config.yaml
norm: "rmsnorm"
norm_place: "pre"
positions: "rope"
qk_norm: false
bias: "none"
tie_word_embeddings: true
init_std_o: 0.0
decay_fraction: 1.0
decay_shape: "sqrt"
MLP neurons of a small language model. Each row is named by its layer, matrix (gate and up: input weights; down: output weights) and neuron, and shows model dimensions 416-511. Each number is 128 + 24 x the weight over its row's rms, rounded and kept within 0 to 255. A neuron's up and down rows have the sign that makes its largest values positive.
After each neuron's rows, "fires in" lists the words (lower case) most often at its 100 highest values on Wikipedia text that the model never trained on.

L3.gate457 [176  81 136 152 122 154 101 142  97  98  93 175  96 155  81 117 142 105  81 131 127 150 101  86 145 131  72 153 134 148 106 156 134 110 136 133 108  91 121 148 155 101 128 102 162  54  99  97 106 132  99 125 159 144 153 130 105 188 128 188 124 119 140 110 125 127  98 112  95  93 128 114 110 121  97 140  90 156 131 150  97 121  98 139 116 112 159 113 144 100 146 158 132 112 125 114]
L3.up457 [ 69 164 141 142 124 109 149 113 105 114 145 172 140 135 101 125 134 121 121 127 156 151 134 153 139 115 139 163 116 106 100 189 141 141 165 177 131 128 157 115 137 167  97 139 114  81 158 120 142 118 112 114 182 115 137 139 121 152 119 121 134 136 125 141 109 130  88  88 141 123 150 124 177 127 167 144 170 165 131  95 139 125 169 115 139 122 175  76 122 177 108 139 171  98 178 135]
L3.down457 [129 155 132 154 127 110 101 154 139 108  79  91 120 141 119 158 148 126 174 132 113 104 121 118 156 139  86 156 118  88 108 114 130 150 138 112  92 118  88 100 167 160  86 103 122  83 115 185 156 131 100 167 151 137 151 169 124 137 127 122 137 162 172 141 165 104 121 147 142  71 131 119 118 123 136 113 134 128 146 111 111 132 133 167 156  93 208 125 162 137 155 185 126 133 125 162]
fires in: "in", "southend"

L7.gate1487 [176 115 131 109 118 137 163 115 100 116 110 112 100  87 100 126 132 134 165 147 110 122 164 123 115 124 150 123 100 123 113 111 105 160 138 173 106  74 126 139 132 117 145 136  97 137 152 138 131 163 132 100 127 122 158 152 116 119 112 153 117 108 138 155 133  86 105 134 135 119 148 124 148  89  95 157 165  99 137 115 147 140 115 140 127 113 122 109 152 149 156 163 136  80  91 120]
L7.up1487 [131 105  94 154 175 117 140 143 121 113  94 149 171 167 137 114 113 114 112 102 113 130 143  90 145 114 136 119 134 124 135 156 113 132 103 130 140 136 104 109 119 144 172 113 173 110 147 100  74 131  98 158 140 103 121 128  85 123 107 104 127 148 147 171 122 133 128 134 128 122 133 135  71 108 109 114 159 107 107 133 129 142 130 156 144 167 130 116 105 103 157 124  82 154 124 125]
L7.down1487 [149 170 133 117 102 118 162 120 149  98 144 160  91 121 119 140 127 105 132 147 144 115 113 117 127  82 192 167 139 135 129  88 164 139 110 142 130 140 114 141 135 110 108 141 156 117 137 132 117 110 141 137 130 118 113 132 157 115 133  70 129  98 150 148 143 145 132 137 167  93 134 150 132 132 109 127 103 190 148 173 143  86 124 129 125 152  93 129 112  78  82 158 122 129 113 161]
fires in: "with", "a", "of", "by", "from", "in"

L3.gate1100 [111 139  88 138 153 165 125 106 114 107 142 151 108  86 148 104 101  99 119 127 116 145 139 105 106 147  96 152  89 111 125 134 149 139 153 109 110 119 133 154  97 204 143 117 114 109 146 116 170 122 147 164 127 153 142 128 138 125  97 112 150 136 160 118 103 146 142 109 113 147 145 103 179 157 198 104 117 141  95 172 154 193 109 126 154 107 127 147 136 147 136 120 150 116 163 112]
L3.up1100 [169 147 102 104  68 146 134 121 124 108 171 154 114 136 154 153 142 108  90 142 165 143 136 125 142  86 126 112 124  74 176 126 136 147 170 157  77 118 161  78 168 136 104 110 114 110 134 159 150  82 130 122 149 157 147 113 137 151  87 147 163 135 139 163 126 172  70 151 161 124 122 141 140 129 129 150 100 110 150 104 103 148 104 145 113 172  87 155 155 114 134 139 131 159 123 111]
L3.down1100 [ 80 140 114 111 168 157  93 119  92  92 139 129 121 123 102 139 157 127 132 113 145 149 134 139 110 160 130 111 156 142 152 135 124 138 149  83 126 137 151 121 136 130 129 121 112  97 131 126 197 126 110 146 118 163 161 123 116 103 105 117 160 177 151 150 110 109 129 139 117 139  86 100 139 108 116 164 122  86 139 153 125 113 138 130 107 102 103 162 133 168 159 117 146 121 156 146]
fires in: "in", "from", "re"

L3.gate124 [ 97 137 114 110 109  81 126 138 145 107 159 132 143 128 103 104 139 129 158 104 144 135 133 157 148 116 102 155 115  94 102 114 124 138 112 135  93 140 101 136 137 145 113 150 112 163 145 180 147 112 118 131 164 126 104  98  98 128 106 131 105 150 148 134 105 112 118 102  86 119 155 144 126 152 141  90 143 128 120 123 168 139 149 104  91 100 173 161  99 101 151  93 170 153 155 134]
L3.up124 [ 92  98  80 115 105 124 128 139  92 134 103 111 121 118 140 119 145 144  94 148 141 134 144 130 128 111 139 141 115 138 112 139 110 151 134 120 148 163 158 145 138 145 107 122 117 108 116 133 119  88 152 131 117 132 164  84 114 138 116 116 136  84 154 120  71 160 111 163 132 169 120 123 126 138 112 136 193 120 190 121  98 158 124 146  95 104 104 159 130 108 130 123 121 161 128 108]
L3.down124 [124 151 144  85 120 137  91 160 150 114 174 179  85 157  80 148 140 146 139 104 134 168 147 103 138 183 119 118 125 132 168 140 145 136 158 139  85  86 156 154  81 125 131 106 112 102  90 109 123  82 134  85 168 141 146 118 161 132 107 105 140 135 138 116 111 113 115 110 102 149 127 140 139 169 132 159 139 107 141 136 151 114 107 139 137 126 154 108 161 147 126 151 147 109 148 120]
fires in: "in", "on"

L7.gate298 [150  97 106 114 155 129 147  98 111 120 119  94 128 167 117 101 144 128 115  96 104 134  95 155  79 112  98 108 126 145 104  90 130 158  97 131 128 128 156  98  99 156 134  85 131 140 164 125 135 134 100 107 126  93 131 138 159  98  95 139 130 113 107  78  88 105 120 120 125 157 102 120 190  99 108 111 138 128  91  83  96 121 140 109 100 121 176 122 111 139  61 145 128  84 134 141]
L7.up298 [161 141 109 125 136 134 122 145  80  74 137 131 133  94 175 158 158 125 114 178  98 124 131 134 119 171  93 143 129  91 134 104 134 117 141 120  73 110 112  92 138 147  92 110 115 145 117 104 107 114 132  86 118 134 148 123 137 152 148  96 107 103  86 126  98 148 129 144 125 131 150 151 112 147 126 144 115 110 128 100 158 114 138 113  82 109 149 127 105 116 118 101 143 137 109 112]
L7.down298 [104 149 121 141 123 131 149 126 153 133 103 149  93 163 132 102 104 169 147 130 132 110 117 125 118  68 125 159 132 144 151 101 118 118 109 194 160 146 134 157 139 120 131  93 157 113 127 141 122 105  95 149 165 143 147 109 140 154 118 140 136  97 120 148 152 138 137 124 148 110 107 140 132  87 128 106 118 110 122 121 124 150 162 137 132 129 102 110 175 125 123 117  91 164 174 103]
fires in: "is", "was", "are", "has", "have"

L2.gate1170 [ 96 167 120 103 156 156 109 103 173 122 154 118 107 123 155 125 137 115 169 152 138 100 145  81  95 102 141  84  98 116 140  93 127 113 138 146 125 155 125 117  69 124 132  95  84 144  81 135 133  94 136 129 101 126 133  95 144 147 133  70 121 149 131 126 130 139 134 130 146 159  74 125 106 137 127 170 135 127 160 131 151 141 153 124 135  91 108 123  87 162 144 113 140  95 129 122]
L2.up1170 [ 84  86 139 107  87 114 118 131 128 105 127 158 115 131 119  96 130 153 149  97 109 179 113 126 140 118 176 136 139 103 157 135 142 125 138 111 133 152 169 169 116  92  96 140 145 154 150  83 164 113 115 124 131 116 140 116 169 149 121 101 159 121 124 126 113 127 124 126 130 157 134 161 110 133 136 126  94  94 123  94 135 147  77 116 111  92  98  70 153 154 125 174 119 152 141 147]
L2.down1170 [135 123 107 137  81 112 124 105 135 140 138 117 138 128  97 168 171  94 152 134 126 168 104 122 134 156 118 149 130 111 110 146 122 132 126 152 158 113  87 124 127 178 155 129 144 103 160 101  99 184 141 123 160 129  97 158 121 105 146 125  49  84 112 142 150 145 142 123  73  98 163 137 115  81 148 129 121 167 106  97 176 112 156 140 119 137  92 127  99 110 127 166 137 136 118 117]
fires in: "well", "most", "academy", "emmy", "score", "lead"

L2.gate668 [ 89 136 115  71 192 167 125 157 108 105 120 123 103  95 170 154 134 167 141 131 137 150 149 117 170 121 149 119 120 136 126 142 126 133 129 123 167 148  90 116  93 124 125 161 116 149 158  84 112 143  81 108  94 148 132 122 132 119  93 154 125 123 166 140 154 101 117 106 168 150 173 120 131  89  98  76 147  78 102 133 139 146 159 160 131 100 131 134 128 148 155 116 166 155 150 139]
L2.up668 [141 131 173 129 129 145 157  97 116  95 102  96 101  88 122 134 117 149 120 156 141 126 120 113 141  92 151  89 195 146 127 128 113 118 196 133 157 158 127 111 121 100 148 125 121 152 114 127 121 149 146 125 121 156 126 104 125 125 127 117 131 128 180 140 144 124 131 104  88 139 140 117 119 134 146 122 150  54 132 156 138 173 150 166 158 140 158 137 138 162 137  63 164 141 108 125]
L2.down668 [124 152 141 150 110  89 136  82 155 115 126 129 164  70  86 118  63 115 135 153 130 116 121 149 146  98 133 148 105 115 184 127 127 125 150 128 125 134 126 121 128 143 176 119  82 134 162 135  87 160 111 111 154 106 127 112 155  79 118 154 143 128  90 151 163 124 168 102 103 162 146 152  61 115 145 134 118 137 152 125 162 138  92 148 144 149 114 138 135 150 121 106 136 118 152 150]
fires in: "south", "western", "early", "mid", "eastern", "southern"

L2.gate858 [137  94 107 145 146 124 125 131 117 139 113 126  89 126 140 125 138 165 143 174 147 156 139 115 142  78 141 101 126 140 132 144 120 109 100 125  84 140 121  92 134 132 117 163 114 124 154  96 107 125 106 102  90 149 110 157 115 123  90 125 165  89 162 125  93 141 117 135 178  84 122 127 162 168 118 179 124 101 161 140 144 170 146 139 165  91 132  98  98 152  99 126 146 115 155 119]
L2.up858 [113 110 103 147 134 140 113 133  77  96 171 137  91 109 159 118 134 142 130 122 127 124 135 129 121 122 160  82 103 129 139 114 148 132 146 147 133 111 118 135 157 146 127  99 176 111 133 100 128 104 114 151 134 124 144 139 101 146 121 126 143  95 124 148 143  89 128 101 144 134 145 162 147 124 126 157 129 140 128 123 150 185 117 118 100 169  96 115 107 142 136  69 119 167 177  92]
L2.down858 [ 99 143 109 149  85 113 147 105 115 172 148  95 148 136 131  83 125 113 124 117 173 123 109 116 152 137  97 109  69 125 132 116 121 121 126 122 109 126 116 142 173 157 126 126 171 101  93 110 149 103 148 138 150 140 115 158 142  94 140 111 117  95 115 108 127 154 134 101 119  95 130 101 194 128 127 129 131 124  78 168 128 122 103 108 121 110 123 103 138 156 143  82 114 153 170 134]
fires in: "of", "for"

L2.gate824 [109 157 148 115 163 159 130 153  97 141 126 137 118 104 148 113 150 181 140  73 115 140 151  80 140 102 135 130 102 107 128 151 130 120 121 146 121 124 118 119 133 112 127 137 125 134 158  96 132 139 133 115 139 138 138  79 155  83 126  93  96 155 135 119 148  96 128 118 149 112 195 103 104 107 119 154 164 121 134  95  77 138 158  83 123 142 122 134 110 110 123 103 139 123 141 142]
L2.up824 [135 123 119 141 171 158 115 179 119 116 162 129 106 158 122 144 154 155 114 155 123 118 135 160 166 143 144 125 112 179 116 117 176 146 114 122 185 104  91 106  77 102  96  94 147 133 114 107 117 118 136 135 108 122 148 122 160 117  70 137 106  92 102 128 134 110  84 131 149 136 135 128 120 128 131 153 150 132  99 133 137  73 153  98 111 160 135 149 139 118 115 138 137 127  98 105]
L2.down824 [123 137  95 170  78 135 127 114 150 134 126 173 153 112 104 102 158 108 165 136 148 149 101 117 157 130 131 177 100 139 108 148  97  76 125 178 148 143 174  74 123 113 134 180 139 122 129 132  86  89 112 144 159  91 125 181 114 156 148 140 171 118 133  78 124 144 158 145 122 120 117 146 135 105 148 155 105 113 129 146 142 140 101 123 155  86  87 134  95 149 146 156  87 159 146 132]
fires in: "two", "three", "one", "five", "both"

L7.gate499 [123 124 167 143 157 110 138 154 121 108  97 107 110 138 103 139 118  92 143 152 112 141 156  95 144 129 109 144  97 104  88  85 126 124 114 116 113 122  78 152 149 101 186 176 154 101  61 135 134 113 152 159 105 135  92 126 158 140 120 123 169 110 125 166 148 145  89 144 137 120 128 128 138 161 112 107 110 107  74 135 104 140 128 109 132  96 116 132 122 151 132 159  99 122 123 145]
L7.up499 [108  98 136 125 138 106 120  88 101 147 132 112 164  88  76 118 106 116 104 158  59  97 108 185  96 129 131 176 129  94 120 160 149  99 118 115 137 145 114 179 124 144 141 131 169 113 173 121 142 128 121 144  77 122 101 140 127 122 145 119 116 122 122  88 143 121 157 146 153 103 126  78 157 124 114  96 126 120 122 132 178 128 157 119 108 104 136 162  95 132  61 136 117 146 132 149]
L7.down499 [127 141 107 154 123 145 143 179 136 165 148 107 144 114 180  55 126 133 134 108 158 138 156 150 155 132 162 110 110 175 119 155 131 108 124 126 120  98 144 123 134 113 151 109 122 138 125 138 126  91 131 141 165  98 162 113 122 109 152  94 125  87 135 132 118 147  97 119 166 112 146 106 162 175 109 115 128 139 130 104  98 145 139 114 151 143 138  95 179 147 126 139 126 111 152 112]
fires in: "in", "to", "by", "of", "about", "on"

L3.gate1323 [136 111 137  80  81 146 158 139 116  99 107 135 115 127 128 142 225 110 105 131 114 181 152 104 149 136 162 121  85 137 116 144 147 107 116  89 122 116 137 113 128 124 141 106  91 139 115  88 136 120 131 111 150 128  65  94  89 173 107  93 115 137 158 103 179 108 117 158 118 113 128 141 134 168 123 137  65 126 144 123 133 171 147 115 114 137  98 100 115 161 120  90 164 139 113 139]
L3.up1323 [101 116 144 129 150 123 134 132  87 137 139 174 109 140 113 133 136 140  78 136 152 109 141 132 159 139 120 108 132 118 111 138 102 134  97  89 130 161 107  80 158 165 111 141 103  98 158 122 157 138 122 183 129 143 101  99 113 118 159 135 120 125 153 136 136 125 134 123 127 112 143 174 101 114 112 141 122 117 138  90  81 125  92 119 143 135 136 139 140 129 137 150 147  84 135 113]
L3.down1323 [130  61 162 131 148 149 123  85 142 131  98 108 132 139 114  97  97  96 111 115 112 134 149 145  78  99 125 115 126 112 139 148 112 129 123 110 124 146 198 163 120 155 136 148 130 114 105 123 110 103 132 112 109  81 119 142 135 136 161 128 171 124 135 147 113 107 117 140 171 154 171 151 124 135 138 126  73  98  90 107 147 135 136 124 115  77 107 168 165 117 165 111 127 147 133 122]
fires in: "and", "or", "part"

L7.gate127 [115 160  98 135 137  97 131 120 145 155  87 136 144 116 152 119 160 189 148 112 112 130 151 168 132 108 132 106 117 112 130 150 160 121 108 130 157 163 131 138  93 155 162 143 104 127 104 144 117 134 145 165  82  97 129 149 146  95 126 144  85 165 129 136 124 103 130 111 141  88  90  85 164 106 126 120 137 123 163 145 130 165 140  93 119 108 128 114 184 137 130 154 145 124 113 120]
L7.up127 [ 74 121 129  88 123 156 131  64 111 147  72 157 140 115 156 119 120 141 198 137 167 100 109 140 125 127  88  91 122 150 150 122 144 112  92 137 144 118 116 131  82 111 121 134 128 125 100  90 131  54 158 124  96 110 106 143 140 108 126 126 128 159 107 130 136 125 163 141  85 140 151 115 112 147 139 126 115 159 140 113  98 118 137 122  89 109 133 101 137 163 138  98 128 115 182 168]
L7.down127 [159 128 121 144 160 126 115 130 145 134  95 129 129 148 126 107  98 158  70 122  98 140 164 124 122 123 107 127 120 144 161 121 154 107 152 112 137 195 119 109 131 136 105 118 118  76 140 108 115  88 140 152 120 120 118 132 110 112 149 153 118 138 117 184  85 117 145 123  91  97  36 127 142 119 106 145 127 166 109 168 127 121 103 141  99 136 106 112 103 166 126 144 123 189 133 152]
fires in: "national", "of", "and", "state", "international", "american"

L3.gate147 [118 100 129 150 138 161 146 131 130 138 126 135 107 101 168 107 159 213  96 155 161 165 120 123  91 141 110  97 153 102 139 132 142 155 125 145  94 164 115 112 110 141 126 126 147 101 151 113 128 167  88 126 150 152 117 104  96 151 129 127 105 137 104 136 115 131  72 131 170 153 114 175 171 109 109 121 114 164  81 148 139 168 138 112 111 148 107 112 128 144  94 113 165 149 171 130]
L3.up147 [130 120 108 105 115 110 121  85 105 126  97 130  89 119 129 201 145 155 110 117 124 151  90 117 106 128 134 121 111 113 127  94 116 132  69 128 145 138 136 108 131 136 131 117 139 157  94 165 126 119 124 131 106 112 185 160 149 104  94 140 131 108 137 150 129 106 131 101  98 128 149 129 132 126 143 121 138 152 108 116 128 148 113 126  87 121 121 122 142 136 136 107 165 152  91 142]
L3.down147 [116 111 147 146 156 109 135 151 106 103 161 176 140 129 138  87 152 132 107 139 120 123 120  96 136  69 142 173 137 146 140 127 151 120 142 106 138 112 135 115 110 136 127  86  96 120 124 127  83 139 129 121 117 128  84 126 110 167 127 155 109 144 101 123 168 140 147  95 119 108  90  78 132  91 158 159 148 158 114 133 113  71 120 155 137 150 137 133 108 102 142 144 133 134 109 120]
fires in: "general", "national", "international", "president", "capital", "chief"

L7.gate1488 [167 136  71 140 170 147 139 133 157 154 142 166 129 119 144 116  79  96 113 120 132 145 138 123 127 119 123 125 117  97 133 123 136 142 149 103 106 149 180 129 140  93  94 156 119 134 115 125 131 127 132 136 152 139  84 141 138 134 122  69 117 101 178 125 121 102  91 124  93 138 155 156 126 140 127 119 150  83 149 129 141 107 142 160 142  69 133 134 113 148  68 142 119  99 101 156]
L7.up1488 [117 114 135 136 159 121 125 160 137  87 125  95 151 111  95 137 114 160 135  90 107 173  96 137 147 114 134 118 193 129 110 171 150 145 129  97 125 122 105 131 138 105 106 122 144 117 136 135 134 119  98 165 133  73 133  83 119 125 127 162 126 124  99 177 100 104 133 159 125 138 145 125 109 159 116 101 128 147  96  48 163 123 139 150 141  92 136 135 183 155 141 143 142 119 113 114]
L7.down1488 [122 166 150 119  98 126 107 140 137 121 142 153 126 145 115 131 138 131 144 117 145  98  92 111  98 142  86 129 121  99 138 156 144 141 106 142 131  81 128 101 145 192 130 144 115 135  91 120 132 123 105 133 173 146 159 112 134 104 100 153 112 132 141 142 129 158 138 110  84 140 114 130 134 102  86 131 142 114 140 111 150 151  96 147 120 100 156 162  97 108 107 139 145 166 139 153]
fires in: "in"

L2.gate1113 [130 146 130 110 150 138 124 127 162 135 137 138 150 117 138 168 120 114 117  88 132 121 121 147 145  99 129 161 139 141 133 153 144 136 129 115 145 123  95 108 133 105 128 180  93 131 141  93 126 176 143 135 117 119  91 183 127 150 111 114 142 103 130 169 130 130 145 174 111 143 186 111 118 153  95 105 170 124 136 152 117 170 171  98 121 120 162 139 110 114 120 111 104 112 102 120]
L2.up1113 [117  83 159 156  72 107 115 156 124 133 123 175 173 140 150 151 110 119 121 145 111 161 126 109  93 156  96 181 151 136 150 137 115 157 161 101  99  84 154 166 126 119 134 162 119 124 116 130 106 110  89 141 138 123 119 107 174 151  76 172 155 109 120 156  71 149 104 177 108  96 137 149 105 137 180 132 137 162 120 141 152 137 141 136 119 140 119 122 149  96  90 136 111 141 138 100]
L2.down1113 [122 142  91  94 170 125 129 136 105 163 126 117 126 108 100 147 131 175 109 119  93 138 117 133 141 100 169 106 124 132 140 114 162 144 182 164 157 135 138 110 145 151 110 121 157 181 189 176 121 165 123 116 147 127 122 133 119 136 116  97  85 109 106 158 128 129 153  75 164 107 176 104 112 147 143 139 117 115 150 122 141 154 127 128 138 125 130 140 152 108 140 121 152 156 143 173]
fires in: "of", "such"

L3.gate1494 [ 92 125 126 114 135 111 155 115 175 124 122 116 154 134 109  95 128 128 120 116 104 169 115  95 112 155 137 121 144 145 123 139  81 139 149 128  98 160 135  87 106 131 169  95 139 132 176 148  87 147 110  97 128 140 108 114 128 144  86 123 125 144 113 143  93 132  80  96 108 132 144 117 140 109  85 106 157 107 154 146 135 115 117 108 137 125 110 118 120 188 158 155 148 149 116 133]
L3.up1494 [ 91 116 159 145 112 122 124  93  97  94 116 115 110 141 155 105 110  92 133 118  79 117 119 114 114 133 118 121 146  77 113 126  76 106 137 160  96 163 163 132 147 117 109 114 145 112 142  97 153 148 132 173 121 109 126 168 125 141 119 174 129 130 129 141  75 140 151 145 128 178 125 129 144 146  96 142 124 127 127 145 112 157 102 137 143 140 142 117 128  88 127 157 163 107  95 148]
L3.down1494 [109 139 119 141 148 118 133 105 151 136 148 112 100 160 126  95 120 131 118 127 142 139 141 142 191 127 159 158 135 131 127 152 138 121 130 139  91  98 127  96 153 101 154  79 132 139 141 141 141  62 113 110 154 111 164 142 106 106 155 148 130 129 133 139 139 113 114 118 168  91 122 103 176 120 141 100 130 137 156 102 182 132 127 113 150 149 140 124 141 153 115 162 138 120 145 155]
fires in: "in", "of", "to", "for", "de"

L3.gate1418 [135 161  87 136 106 168 147 138 169 100 178 135 138 164 137 141 143 152 131 125 148 164  96 139 126  95 117 132 128 140 127 101 154 107 130  95 105 130 123 122 126 118 118 132 138 111 113 153 133 124 127 125 134 158 118 140 176 133 104 134 104 163 120 121 137 125 143 117 134 155 197  84 136 129 107 134 157 100 133 165 124 112 171  78 129 134 146 176 124  98 140 143 123  82 105 142]
L3.up1418 [ 82 111 103 100  94  79 165 111  95 145 136 127  78 100  87 112 123 118 118 113 110 112 165 108 114  97  89 102 180  94 109 140 144 126 108 107 196 130 110 123 135 137 126 118 131 117 135 131 123 120 130 101 153 130  97 117  82 140 102 142 135 145 154 105 119 116 123 160 149 146 143 145 119  92 136 151 144 165 119 128 120 104 120 106 128 102 120 128 125 116 131 147  99 106 135 131]
L3.down1418 [131 122 108 161 131 139  63 128 129  89 121 127 178 176 140 131 130 130 126 121 157 172 114 113 136 118 119 183 118 166 137 147  95 152 111 143  97 180 153 109  70 141 138 113 149 166 137 137 154 154 159 150 152 128 159 161 137  98 122 103 102 138  80 117 155 136  84  79 126 113 161  81 115 123 174 100  74  81 154 119 117 133 151 131 161 137 116 108  88 132 149  86 166 105 141 121]
fires in: "after", "final", "of", "lost", "following", "election"

L3.gate169 [166 111 171  86 148 164 109 140 134 108 140 125 112 129 121 167 119  99 140 133 122 128 132 124 116 119 157 121 130 100 136 133 121 125 141 163 116 107 133 100 131  94 158 154 151 109 134 140 156 128 106 109 152  80 124 123 123  73 166 149 164 175 125 170 157 129 168 101 111 125  97 104  95 126 144 142 134 115 153  72 153 121 149 114 121  96 151 101 133 146 107  94 135 100 145 142]
L3.up169 [169 127 119  72 106 143 123 105 128 142  99 114 103 115 123 158  90 122 104 131 111 101 131 117 156 104 163 123 122 130 164 117  99 146 161 140 126 190 113 118 113  92 104 138  93  77 147 131 152 125  87 140 132 125 126  90 104 151 117 159 126 170 133 138 148 110 101 143 174 140 112 135 147  85 141 156 164  98 166  75 145 125 100 135 152 118 121 136 111 136 153  80 156 135 112 115]
L3.down169 [165 125 170 129 125  89 155  93 145 131  86 166 122 145 116 107  81 151 129 115 104  90 119 176 131 142 130 118  91 100 153 125 147 122 115 130 123 119 128 152 125 123 184 110 132 169 136 127 101 124 106 115  87 121 129 122 117  74 126  94 137 134  94 109 138 120 164  88 164 115 156 144  86 124 150 173 119 102 127 155 138 167 177 114 139 132 168 155 107 133 124 114 101 120 111 104]
fires in: "western", "east", "west", "into", "eastern"

L3.gate365 [122 133 117 147 122 124 160 130 106 103 102 116 101 122 141 103  81 100 157 136 132 132 147 106 145 137 133 159 110 141 153 161 156 129 127  93 161  95 126  93 156 145 113 143 115 154 110 156 131 114 142 168 115 100  91 112 118 106 165 120 117 111  86 109 148 136  91 110 122 125 143 127 127 156 137 144 151 129 153 130 131  93 163 102 121 126 178 152 112 137 118 144 146 101 132 102]
L3.up365 [138 123 116  92 145 157  98  79 132 114 147 119 141 100 129  96 132 165 158  63 134 131 148 136 196  93 109 116 113 148 120 124 139 116 118 104 119 167 113 179 158  98 109 139 161 126  88  84 122 124 128 162 148 131 103 104 190 145 155 110 112 133 123 146 163 133  89 130 121  86 164 163 138 130 129 142 152 132  66 124 111 115 122 107 153 128 159 110  87  75 174 135 121 120 137  97]
L3.down365 [149 163 104 128  90 125 106 153 163 128 135 110 108  70 100  70 127 131 116 174  96 118 133  90 119 138 129  86  76 125 103 138 134 152 174 173  76 134 112 150 109 125 101 110 102 118 146 119 135 196 155 140 107 134 108 160 116 150 141  60 136 151 141 135 114 108 104 123  94 118 168 126 133 143 104 153 102 125 177 103 150 151 138 172 125 138 121 138 159 151 104 156 117 154 140 183]
fires in: "in", "of", "at", "by", "within", "outside"

L3.gate54 [144  92  74 153  90  82 116 145 138 120 100 131 110 117 106 143 145  76 142 132  86 168 113 136 104 161 151 118 137 162 100 142 104 121 102 166  88  96 154 116  76 134 105  99 103 117 129 132 122 115  91 106 113 126  83 104 149 142  95  84  73 136 113 152 119 138 136 142 130 114 205 137 124 112 116 105 141 138 117 153  86 184 155 140 142 108 174 112 112 122 165 161 133  99 113 128]
L3.up54 [127 109 144 155 125 146 149 152 130 143 154 130 109 114  96 138  75  98 119  77 141  83 153 115  85  87 179  98 147 119 125 153 118 129 109 148 117 119 154 107 138 164 130 158 117 132 100 156 162 135 167 126 143 131 116 133  98 136 128 107 122 146  89 152  57 101 143 131 148  96 100 143 159 113 138 173 132  95 145 100 148  89 129 118 169 100 157 174 101  52 127 166 172 105 143 114]
L3.down54 [154 119 165 129  91 110 139 121 136 154 122  92 124 146 163 131 139 155 120 111 157 137 148 116 157 135  94 138 107  77 136 159  75 136 110 138 120 138 168 135 145 128 172 144 146  75 120 110 154 163 147  97 152 144 125  95 118 132 142 132 139 115 149 124 155 159 109 110 116 161 123 143 160 143 135 129  54  96 149 182 163 110 122 124 174 126 113 114 124 104 125 161  99 109 161  93]
fires in: "of", "and", "to"

L3.gate1512 [138 116 146 121 151 144 142 148 124 101 100 150 101 142  89 137 142 151 102 110 123 151 113 152  79 153 141 100 136 164 117 117 124 111 110 129 103 130 142 118 172 118 103  93 171 121 104 148 116 136 117 110 115 152 137 147  83 114 106 117 100 152 142 161 133  80 145 184 177 146 137  58 104  88 109 154 149 105 149 125 136  99 170 139 137 101 139 120 112 117 141 116 126 133  99  75]
L3.up1512 [107 170 133 149 151 137 128 105 126 116 105 133  77 149  91 117 148 136 119 130 172 122 147 149  91 107  80 110  98 151 118 134 124 101 146 132 149 162 143 122 100 139 113 124 159 163 122 184 145 111 128 103 122 119 138 154 115  82 102 103 124 123 136 143 141 104 150 158 102 162  61 134 128 145 146 138 157  96 112 146 116 142 107 156  93 153 152 150 128 110 133 129 168 131  82 104]
L3.down1512 [118 125 179  96 113 101  95 157 154  94 157 153  75 143 178 120 122 167 142 106 158 154 120 129 120  98 117 141 100 110 112 145 117 150 127 111 157 118 138 120 133  75 154 144  97 140 158 139 118  96 144 123  96 154 120 131 154 132  89  87 100  82 110 135 119 130 118 149 168 104 130 165 136 127 132 186  93  82 147 120 129 133 139 134 129 136 121 135 130 110 110 155 102 149 121 113]
fires in: "of", "from", "ofakim"

L3.gate151 [145 122 143  94 133 142 107  85 117 137 129 121 129 133 159 157 213 101 148 119 128 134 125 150 170 129 154 129 139 113 129 153 156  87 153 146 155 116 111 172 173 116 162 196 141 103 102 151 126 121 137 121 126 128 122  91 123 111 132  92 102  91 120  72 124 136 165 162 171 140 102 111 135 153 119 137 136 131 137 125 133 106 125 156 146 119 110 142 118 168 121 112  72  84 143 173]
L3.up151 [109 113 134 195 123 109 122  99 104 135 116 152 103  88 122 116 107  83 146 153 101 119  94 119 169 110 158  90 149 155 125 171 132 158 123  72 132 194 149 122 125 130 152 126 106 116  92 164 110  96 106 125 112 146 161 132 154  99 175 142 138 162 143 143 128  90 135 125 134 105 126 152 149 146 122  95  60 119  98 152 129 104 120 150 120 112 139  69 127 163 140 137 159 121 104 126]
L3.down151 [102 122 112 131  97 130 136 104  74 147 166 133 108 139 131 106 147 149 134 158 134 128 111  92  76  88 110  59 159 115  87  79 134 125 120 134 173 127 157 129 153 166 135  88 156 168 126 108 131 107 125 110 138 109 102 163 122 152 121 147 117 118 121 156 141 126 107 133  91 115 156  64  58 114 170 173 144 108 124 117  88 144 129 126 114 131 131 130 111 132 143  89 155 205  80 160]
fires in: "as", "was", "such"